Part of a small language model's weights: 4 heads of 128.
MLP neurons of a small language model. Each row is named by its layer, matrix (gate and up: input weights) and neuron, and shows model dimensions 0-127. Each number is 128 + 32 x the weight over its row's rms, rounded and kept within 0 to 255. Numbers have three digits each. A neuron's up and down rows have the sign that makes its largest values positive.
A block is one neuron, or neurons of one layer that tend to fire together. After each block is what it responds to, as a language model described it from the Wikipedia text at the highest values.

L5.gate405:133146111124117133180092123167110125139103117166190075123174140096154095079115134140129092087130116126139100100044121145164122119106130141155074151197061159119129127150091175173206087201078099104113114095121162109060099133087096113111174137118128076144130159135069153085069120120145137114112123070135134122106043160145137182133144123150127111120111159088129142116133130108142146179128
L5.up405:089105109155068134128092131105149147181101086126129136132103059141119133149149101108138095123142156139079066122156120136169171097077127131165093120177100137153102093060148090114127116194178137101139078122161122141172140134074122195127103112098109157204120153110127088120072176135129134108159185147211122141185140147126136140125163152195178168158094107192167117078159137158158153111139
Responds to: Section-heading completion

L4.gate21:072127106122188126132122080131155144087168115160163177108138159083142097055176121138159140119180115170152157129120100133090165144149050152099081126104157077135209140160080125102134099096080105132110162130156092119124100139108114165105147135105130119107127168179101118057134102143092168112113065128113147142125133142140098097127124132099148140186106144144068105130133192126110104178183
L4.up21:156103094082128078106187187165166158138079111108155121090182162159157159074170118139107102157061145173082150137069140113162198113204056130149216163157140156139143128129143151106154108112116115178121139150118099133150165135109161127185115114107191162151140116151100077153136213121189103131136137176136148179121152123107064115121119108111117100086166135097118139150078135083082132105202
L4.gate131:137106114165115162104175109160124124109094140130133194130163163182110100071163096127143128117132022071082070054117188133126197125116115169091113191128134074092165115167085136062141056118136120101131110109097102141098104148136136142118158085121150151159100135180154135137109133139133175159130145139152137155204052149112067164093094122161105145062147103111102132133180179138155165164138
L4.up131:161164167171060113096176195128141154118217110153167151132156146098118158131125115143175104199098155081144093113155116171197185081110136065096062062154082117152171207141113170163166162144168167182200130142118102105122088089125091110179137114111139136180092129132141087113107136162109127111128132133095126140153176164154161145087169155115135109133201079110147154163185124100133104177169
L4.gate167:156093065128138132111112138069101150168169176197104148125136133100140106108079121121159140147118110114067160074095105099159123151120163131082126139143077128130181147185148139123131120162135067145164131114094089148133117089119072076103177109065160137137088082127036130131157137144099106138060171129143114072159067121164148184182092101110140133090144103072087129143143154121119118169157
L4.up167:096080131142124123182120144136175103118099092130165166133121100071154092108114113132120140136112150141118141122146148193045049072141146164105126141101165147158109128095144165068175084161134151133152114117148148085134120104153119147108161157104118125122163116182145159138072166102110114158155044048089081107119094130130070148165152125099127070125140205140121139106146107147122112162111
L4.gate204:108089114095125120155153131133107099134124140152132063114099157162137179156188165142157156082140084111105074088139219137114161087140086161096060163111138123127068100116116155106044098141130139115089114112108148169088138118159103120115140085132130126084163198163088118145153122097127121108144048146114151115188109095122140106142141126093109156097127084113103114124138173163124139167138
L4.up204:143151165127106158208130125139151091086143148150162131064129145178102105127140137115125117105171141080118124133133135158110155195072140103121100149144106110107116105084086165140136081140110119075191081112066201137124111139155164127090107128121137054126144112115082124100078156130148180113094081086074172154117093145106175081115096111095102147108139163119182088098185146133180109066105
L4.gate209:173108088160151135157168101165128050075146150135136114081191184124075111102166125163068145091137159156168103149112092121153092144153096160150134110187119129114169107174139127156060141080135167162106126145112108061069080133137155095187161155051124127099134134117107120086068136159101116127060123128126106062152049150176105160109130074165127157171067135098065108106064090169197118174102
L4.up209:070125143192160091094067139117176121167126113145126117128135094104165106189091147077064096078131144112090138125142165195140124125175088165140116098112150135107128144160087135086107151135107134160105149156119127104159152114208171160162102148208118148126144155133138124123120183078120141124076144114134142113164134162140166095208191183094177189132146146133156146131167112095159092091143
L4.gate503:154112077125109181144192144110155133061165145116131183147128189147145209135185118147068135106133117122155065051176163156126145111108123173099100160157115114131087081157111171117105130162159140093144116103127135132135099138102109222132116109109162144139124155194113061141102129105095137111129122153215080078180120132145139129127129110163077160074111141115126129174154124142154096139137
L4.up503:108136143140139131138118125066151072190151113138165101103182136149160189078177154100109141155123119135132116133105135116144159094122198155127131172145113111118120116111116152142143116090111125181137095062155072169089110174132124167161125092105175145117125163161109131185100142177108119085218175079099180186144093111076085126174150085181152141097159113212186123126129148136088094150156
L4.gate617:126202181129117152128154143146106124119064145154125126144111136072206111140179144137158137137100115107129135165109125130114112060136057173087090155159166074065146096195083173101103104140174140111100098141138092089159091130104148170078142098119135161134070161132110089114091123104138116110134129091135154153187106185159154163131113094099061123134119150133137152135066129116207128107126
L4.up617:182074122168165127124131075163115158116152134120124065127135131107121198152114092106054164130121151163167152125093116124110114126082147149126123123145143105117049102079169136128075130126127107101202177119203100108128158143115087142151133135144188122117162110193128121157140114170102105112161131145155122131112118124116116098052096136172149161154112115107088154127185163099133139179177
L4.gate646:140146070110171129095144106141094144141121181149109099156094155131067160122149139157135137133139132136077158092085137125121146171144103141145111136104110092150130178180097105147182098173199155143161160169137123084084184103146071096133133174057099143108105161154155149120103121112068132150119111136145117094140162111122155142107071185046155114105105080110120102178130151150119119121128
L4.up646:135114089175164165136123178118101196119170116152146161128116139129071159142072175103152154169116144089144126149065117083120146160129157128068148134104103141101153112208149126158140134196112122096111157102193115091105102181145173182138169132140175197104028144174113101165088099106094158155141198169184137125097063129105135110105130075140133123062101136088143147145141102126166142172153
Responds to: Word-completing subword pieces

L5.gate737:136098147083155087161116146095173104121167115154169157133088140131135148184082149078118113120119110086130151132149106155159150127132212139059185139178070089167097111104162070184157118028116167098141146089065145085120128085154100127136169170113122061139129109088097134131150110097103133181165112113119115108127109165134139117109134211158154164087143090140151101071156136113131172125105
L5.up737:135140141141088154089112063151179194120089126134145145124141137077165181173138138118163160120174133121084149142137086142100106177159147112156095153086147112174179103104111131149148117176073091137094103145073100148115086154136085095096090127046131128127122192121108176082081151190130124107123067089118144132153162131135070104166105073054114084125095144112142115114185196091172112144157
Responds to: Month names in dates

L2.gate9:076139102113112126107146159075126096101143114144120094102114196104134141160115134098131156088155119122129099103068136093154114166175109175133098142173084187098144160149142212136090105124121152151123135174085123134165154162078138129154142121141148141165088154153094088129081121137161134119156086139123127182106176080148130174171139181163177131091122134075166095139135112194074148176188
L2.up9:117053127070155103129175114130090147180039040098129071151111128119130180132061185066174117088110114145062123128153128105156072110099107150112139166123182123119148141120107100124146193154087123143150107109125100117157106154140095183121119137107153112169103162108126100110180120219118194095158109154114136141121107111168128153136153135165122097143108140188148161122135110100111134147086
L2.gate294:171099095149149146098120094183125099112168134086153105117151170065167116141122132125093088214116142148144133178117082188103072103128123101134098121098115090112121115191163108139141121106109113151145156135134058145067143169156141152151126166062137134102101125179067111129033066135093185117136133145118118133181120157146190155112108135137144088032194127102163128090184158145136157155150
L2.up294:134111144110143132107134185136141115123143130141087137141112186100112053108161153189078148148085155126100118149120103115119087123132121166083117133079125112116101111172213151111073091101192110139074131177128124074161080138167146103135079092098064131155107178168141157096088111063194146136200111068153131167165140117141129129189103121151177087116106119102142089068125144163090171163121
L2.gate447:155075069152170166183094094149106104101090146167118108093137209176187102151169138090161111164127095112172116120123176088169113058080130112137114128121093143163138085152117166083103093141153045078117091111149069185108098114138190146112175131074122138145136149127077140084065104115163127133133106142130117135161150122136139131172086101143177088117111203108121120172171138148116187137160
L2.up447:191060111159105181138171164149134134132067125086137129139143155199155143098101071134099088166053123084140144155154157035118129142115170175120082169109082128142136120130158130110096129134155104116102112134147136124131152101091174114149120142149200098125132119117132103170135161063150175138135128162130120169134124090128118140161114108079142092120115165117145164150138083140172149163135
L2.gate448:169103084142140110128117120102206126137152054069117162070130098090096093150127181106126153158116105098140111122171147100160119130110157179133141065073188150139137125129142173163096049144137077140073087114091150112127132135090152138138122100122135141151165144102087126189055081131141157090153082104182104088139112110141092153144119123183102040056103179067111065055055172075107211110169
L2.up448:151092139131143104087169189157134143079121121152092125101138132160096066113114134135095117168152088096126144117096096147087132109104174122156154041098172106158096074173102129134058146135109157076086075088116159123123148106155136162078107099154130159103158128177138143177085139111110088113097120153111087133089152199103120079145075104105067080106162127061136112087133151172106119127166
L2.gate568:154161113105127106126146154158179157115098117136122159126123135113122151204139125164114156152177150157124185198130142141147095139154123101119144131110131136016107142128157153187154111120178162186128109039116135126139158170170198121107153167125124158133079126160166117136124140117066106047123155151165103117094077132171118120082078127133154096098170112092185144116144156198165147100093
L2.up568:134104152178136125173133120191089114106137103171134106099090130201133129169094103127158101119102145077129114169146118124143145126127052132096113175106112106113089080148126091087180084189077113096171036148162122128142142125188105111169110121118111103098104163143126147127124072134138126111092097101116146090168124145154190101114022121087089139114144119144187187165144091132154110134183
L2.gate630:106084091114133128141126119171151122068096109120095113131110202148045148117157151163140150094103105226192132146147148139097170127127144057147168134169128185143093153158088098116102129130160204110166091071125113133132135154096142114125127161140132110134200138199100132131118144171103187108186089159172142055191111137091170092094107109159174082043115149148115092165179156174102095115141
L2.up630:143094105070127117167115165150000106133126100150120170104098134092072088126146190171131095155125205202134138140152136126083146133120129124168134127141162062165149112159131137194137081130121107094095150148163093193157105170110126125132205112124187076121188167167128145136175132103129128141087160121144164112125142120140169105080099174190186124100132130115101104104147138095083111150162
L2.gate720:179045130143146159188174098181123160127083096144069112117118100169132139128157213153140147145155118136168068176123093103170128165139143063186119110127120139134158135158155148150162153160122178126107066126151061190095147209110111137139129122079120084139067140194117127065135095144092142064145138083122029147145130148113120067113143112116143103127074134110099102178089161163141067146101
L2.up720:097167076116095129119063181146109118110103082110097146131092152128081086106131181105122180180133179168163131126149198163158110145094141139116165108149114178171093114126104164052126150151060195120138053239115140096146105191093093140108176059128122077210122127086103080161097156150151124107119089083104168119168173086141097095136134145092124163144135116116169087191119141168125162129082
L2.gate736:166125076130172081124158142148131131127183164118108123118141133131153155108128111141123093135073107147162097180100130100084152088142139129122190116145151106123096134176145124107054098133109162188146158059126130107179139136109202110121155113128145180083151157166126138145142083079135125155101135130132071133119148140140135129128114138137094101107092162155142115133126082149175172190149
L2.up736:157040170131136094102054141129061140139104133098170120090095099101129115088125179117159124096100139062108115142146114130100114071113078141174112118170130141109125176119160175142019116135107086124112083168132079109123079135115130145140130143081132113111137164131068113159054117129088146118115088122154134121147147146065123175128164039116179078138167173103169081084169145170098127109136
Responds to: Month names in dates

L4.gate44:109157179154195185112188102149158137146095132108195132150174134117123131118098117162114141192159091105160142097142130098133145210161072141108196154101154132144146108181104178163119162112122107050099131153127070144137109149103143124219182197136143144124117166173114155162092100127113208093198174128145104155163173104098128132187097150080162095136093040105115158087128132189116077130190
L4.up44:124153185171107160103156071191075172141134219120114122188132114135079108194055082164174162156102145196117118148146100086130103170136097090094122143153096112079038081128148102128106156173103161095126092134072163126104119111169087111092131095098103125110107142164108112126126140155132129130128118093143176172149092087093130138154098162164091113069134104099145130139090164113135116039117
L4.gate123:108142060117181139065134149136149085134126201117124118109152168108186135118161186203179137177136104141111150128156087134130120122182081165107152130148121135148125198116154199106149070103088129148160182083182101150141144154150148152097116153138108113168112137068159102099096131129116142107138086121137156161136138113090091132119093085104192092109099124083090111103137084143184200124145
L4.up123:173145169174129099168153147163100164128091025100148124111075191100191115141199126129167165103163111137055095055090183048130120140116137094117102091150127172195121107162164169143138139120122117125079141107139143113071166121144139136170139126153183116095127098201158110115124124118133079143086082170080130121121068155130163083058101136059137115092132100130123160138138135163161119176131
L4.gate200:109087133127141188171153141121125157149106202106173112176095108150147099170132090154182139167132082137161071109124128118115091163129141167099185127146085114103128100144132117162095139182077122151126098170100108077120085154133175143128138167135152107149103162154120136118099155074160141091104173150089159151151095091153084155135120105095170112125126124039110114117127183171176126171153
L4.up200:100179181155117140188143166143081131136135163157219132179152144109121157155182168136191112136125096150192160085156129116100139124149149179193092145138100132173165170106134141099095098121100146120121175143121158168127084154183162185129118119133125107138146086125098128069098118114166165089179176166160142125103159092133114087093177121140195122106118125094154119119097123151206159122139
L4.gate300:139150154165088118143127088129096146089135106119154086074091166155122149147138177153132138102135108137161135136131117110089106140095085157163156167170145096177039177163147171132169149161149148135134033097173111109149143192136138118119099121142056129121126112151072117099128064142108146084099078097106140143157118120142079135109099146150146132124139155134098170127119095108108113171155
L4.up300:211123185141158156176112170096170116065140132123126112173133164106108123138143100090112093149107183179167134135125124123130108166111150137111152124111114136164096138129142165143141079119131151144163077168133159108106047145123116132118120120147116144122122179093077163116154121134172112143156065158120181048128153093122127148181158151088122124080181060120103180126097158119073108134120
L4.gate419:080118105141149110076171105174126088108157097100104099082155084129181136170155111161151141140105073153141122132117136107191134110175099122119164134133128150119086116095156066139098153122159084112163055079142186155116136140107119142113131134122132127115116168143121092098144066118154116149120093171107028089164128121140160136143159128148114187082140120151103178124085126205107113057110
L4.up419:126134138157154187076107111137130114133153092180109158159157124138150146128148073148113145108095124124110122143159093121070111100130129161139109166101133181155107157168152133100127099094134097173163131179118175120137110121119104099176113165105106161106129130120094114082140104145069133072146161103096152144090115116148189161120083173123103200167132117150080183135147140096110093127108
L4.gate594:139136070135152093155205139145135116157075112130224129072081157124168120121153193168166073099170138157122181146154088138123143089096103140167103125165076130169104195149216169065145096141186121116118128143129164162105157102198101156159098076171119152114153087182085135094051127199155139084118146193113144108142107130101196133148041119139137100134116138031156145120130115122100132160120
L4.up594:170189068165179109124092183107094165158166089127191163097181173159195159173124193130138126101176140193077150123098110091076123113124113115170184122170073148147094192081185062081135159159155120149130072092128137125133141157148102161181102092189092131132126157166105129170078123164138066135165119171160152155125109121160170124156083087151173090109112108049154146147096096111087150112126
L4.gate631:135091122142117152071156168103146093094191137089158091127144125073149126169170125142113082155199094156126139100155154073137125124185085148143151153085125113112155142141144064150100079154135176102145157150106116101116173100113140151091163123148194132120107071139141102118167122082118129104107125135178100092200184122150158103105077114139159169095098137100116124058073087149100167144148
L4.up631:123147104095105054149088146135086171151138144135131084138131170075107152128118129123083115119141156156206116172164100117171031128171124120136140130121120092137135121158198185140165119144139163197111082164169157188080107156121158161135140075176196171080196088129090164057100185131091147153097133075166157136159119123167183152140064145118214143106070160135105211120092075134138132145134
L4.gate766:152121111124173133097184107133149153091140127153111151115117168064117133115137148111166163123142092113193133092071100108110050144172096165142094138175131151115092085172158096139151063141096111123172126073190112124140108098073077122134186126132153125089090163212122158107121091161121120116156100165092132068122147139062129074144085058104154153112146083112107128106087137127114076125113
L4.up766:138088179123167104181105159159183199167148065159077217117114111068186175104150177176117141115169117064128128102111115094154126107138100079145089160189190117135111099061121154160131096129108133073090117066112138140101142095133102076128173119127149122061106145126110110134095107084151111140184158168118080091095095143105123119091104106115112092156130133067090075135121144080108086133139
Responds to: Second piece of capitalized words

L4.gate46:094121110080160093116118200100121077130166170124146167133093103113137093124081182110158093072143101099123166071071130151156120129124102085091161077082086106182074180123154140130140114082125134109099135137102107117094065087124136113158207124153120069150110117153139139118129135098152103115107105158147099169108134108127138154127146068067154143140115127166099147168146154104132108152138
L4.up46:202102174099124090181140129136147129066139159143165105102149132133114140158144155146093106106129114163143135090113152195181128177166124108073094126126149117104152149119156114122123090107134084107115154103093134106043138114150151119144140168102186103129089140122209175094116096082070144073108160132114170115150115124130165150096126119111126105120191122168112145130152206129101117133148
L4.gate159:142098109082163150174109145113151116109094133103157125116151136119140155159110125136131058125162146125119099150083134138107134131100130146124178111172146124175118091134150089169152150046096077086083112117100121167114118116211181162138173129118159109129115109198170148164151048117133145113138141097117106074191162177134120117167050079083110161058126161159171106127117155140183137140108
L4.up159:134045135146112113109162158168086132125180146118049153140070132146159177110095154106163136149099173094146117160135031162106123096150130103159053139120117153121118122133139108080158148158117114114200099113136106077092175096157121147113090075124115050115133161178108098142123086143201217060129172092172104149090099081101109089116108060129109128146127121134128114078119119115124183131120
L4.gate249:124166151147091138181132095200153132143122115089122120123123132132101165147158173115138117136172085121071157143189066062091158171109171083172099102095123179112121096100157109108150130187143137093129113167100118166114151063149124085109149089131103078123112108157171118083165085144159134127110105151132110150150107150164108152117082193104171057165112132160106101065120185174126100113125
L4.up249:151151097101120115114133140141059132114162151114113100250132153100094142158075150117170130056091085141146119178106136127096141103171158147159124099138138114100126133078187098129101116150197128073128136121134098097125083152147172140126111104126131093128128110135121080125093161114145102130172097133110169175144100108150102146156120151063204092113109165043139125122172088109115137170160
L4.gate303:161061127076168110175141100108115109152126071085122129129172159141087056144112126162164151110067101076107091162097145128080149089167090116105094117181156139109117180139233161187154155180144142101103124082056071174103116107170125119090124109087135101159144152135094078111087098135138101139163125091138111073151089126090115197077082159101104141062113147123104107140144173156070111150157
L4.up303:129140206164081128115120109105112090162079156113078123134108139094145177109113101103120078085130075119120166117081103152140162186140124122088120149167098133150115114180117123169087121131103128094193092131144096118134168083126123087162155154123159132118090175071143157096106154054146136124154133095128118110157154161087091056130155145141135190156196145113167181153174158171133103123192
L4.gate319:211106116096158087126130143062109120116084125136094153119163141128133133098065109101096165110121125160073177177147134136142141122124143139108220129160117159097156113167123148129105130094116091089113117159153110142116115135110129137113217163051108093148127169113099139093083075148116117187125094222185113140113103159123138112148097131117198109139101109150176170188121070156165106090136
L4.up319:162047180131120128117098101182114091111121089117164120134092092130171141089105111141196152129087100052081181076092116123100105108128182129115147089101171165130089080152110059181157113136141139113159124129097144135174151091134091179128146158175137149096115192140150113117071142128150067148158191192148106110115182169118116158096148142092176147131184123137137100142125161135114118129100
L4.gate345:133117148078141120140143121111136139142124117056173114139061082079167137164103173198125153117112106068134114133166181155054193114121138147205164167077129146122138092187109114157094130044099136136051134140080067148113095067118145178077150115110132209140161160133141132088060094160145063114176109138151104120161169091162133138125159061111101091093162190116135133098167065156080131154121
L4.up345:088132202098107081133085148122069120094082085128127102131147102198124102127111106139135155109165101104142143153104131137157105133048098181149104130140144092151129165095126107148103118118148134118152149126055208098152134118129087089217118120110144098087161140072147104180157118108133147178122119180125106171128084131102152077092091127188165101132094129103163164193064153214164166141093
L4.gate606:066078112084134141081114154170131106118136115096124085150126093159116109132155142162110115094140156134104139159106108100160124125143108115142173157136156125118088103146189092090074101140091144098105138073074133151110077139136137130047196134155146153118168135142114123163138093132127118113137120085174108118142069160109153190085113155136138107152121188143135148186149195137046117122162
L4.up606:116110144133121126158136128130145132148173106107118099113124143106159097110102154153173086109171092062078143166149120154167119159119090119087131115153159060157127113122112137144083104112119132158113140148086092060118155125165070097120127184097135104181090186136140154186152172129162096091164145186157079173113183148126151135111097135069126133093127125072150123137109170102139178131080
L4.gate668:070098154058110121145102131077149121107139150152083087127096139148156153159108133127103107200129139172123124125146078110156127173155068216153102126103145138120174114181183074062105164140170125118080049114118158106160129155166168154077134154050101094164163120123107101093090134120145164177172143107127150094184109140155156175091127118092119108102149118095161137100087099119195145126131
L4.up668:208119146086099152129128170114167029064122162155101128217150121143139136116134128204068099152192129068126127087090164101124170202166125165129150136084118149125127119200141100121119111137143079084131131169084184090141165145144121156152132125121178155114164121094168102176179159140101195138161117160156108122179140109158094071119153120090098129108117150113130117077134152089117154112140
Responds to: Month names in dates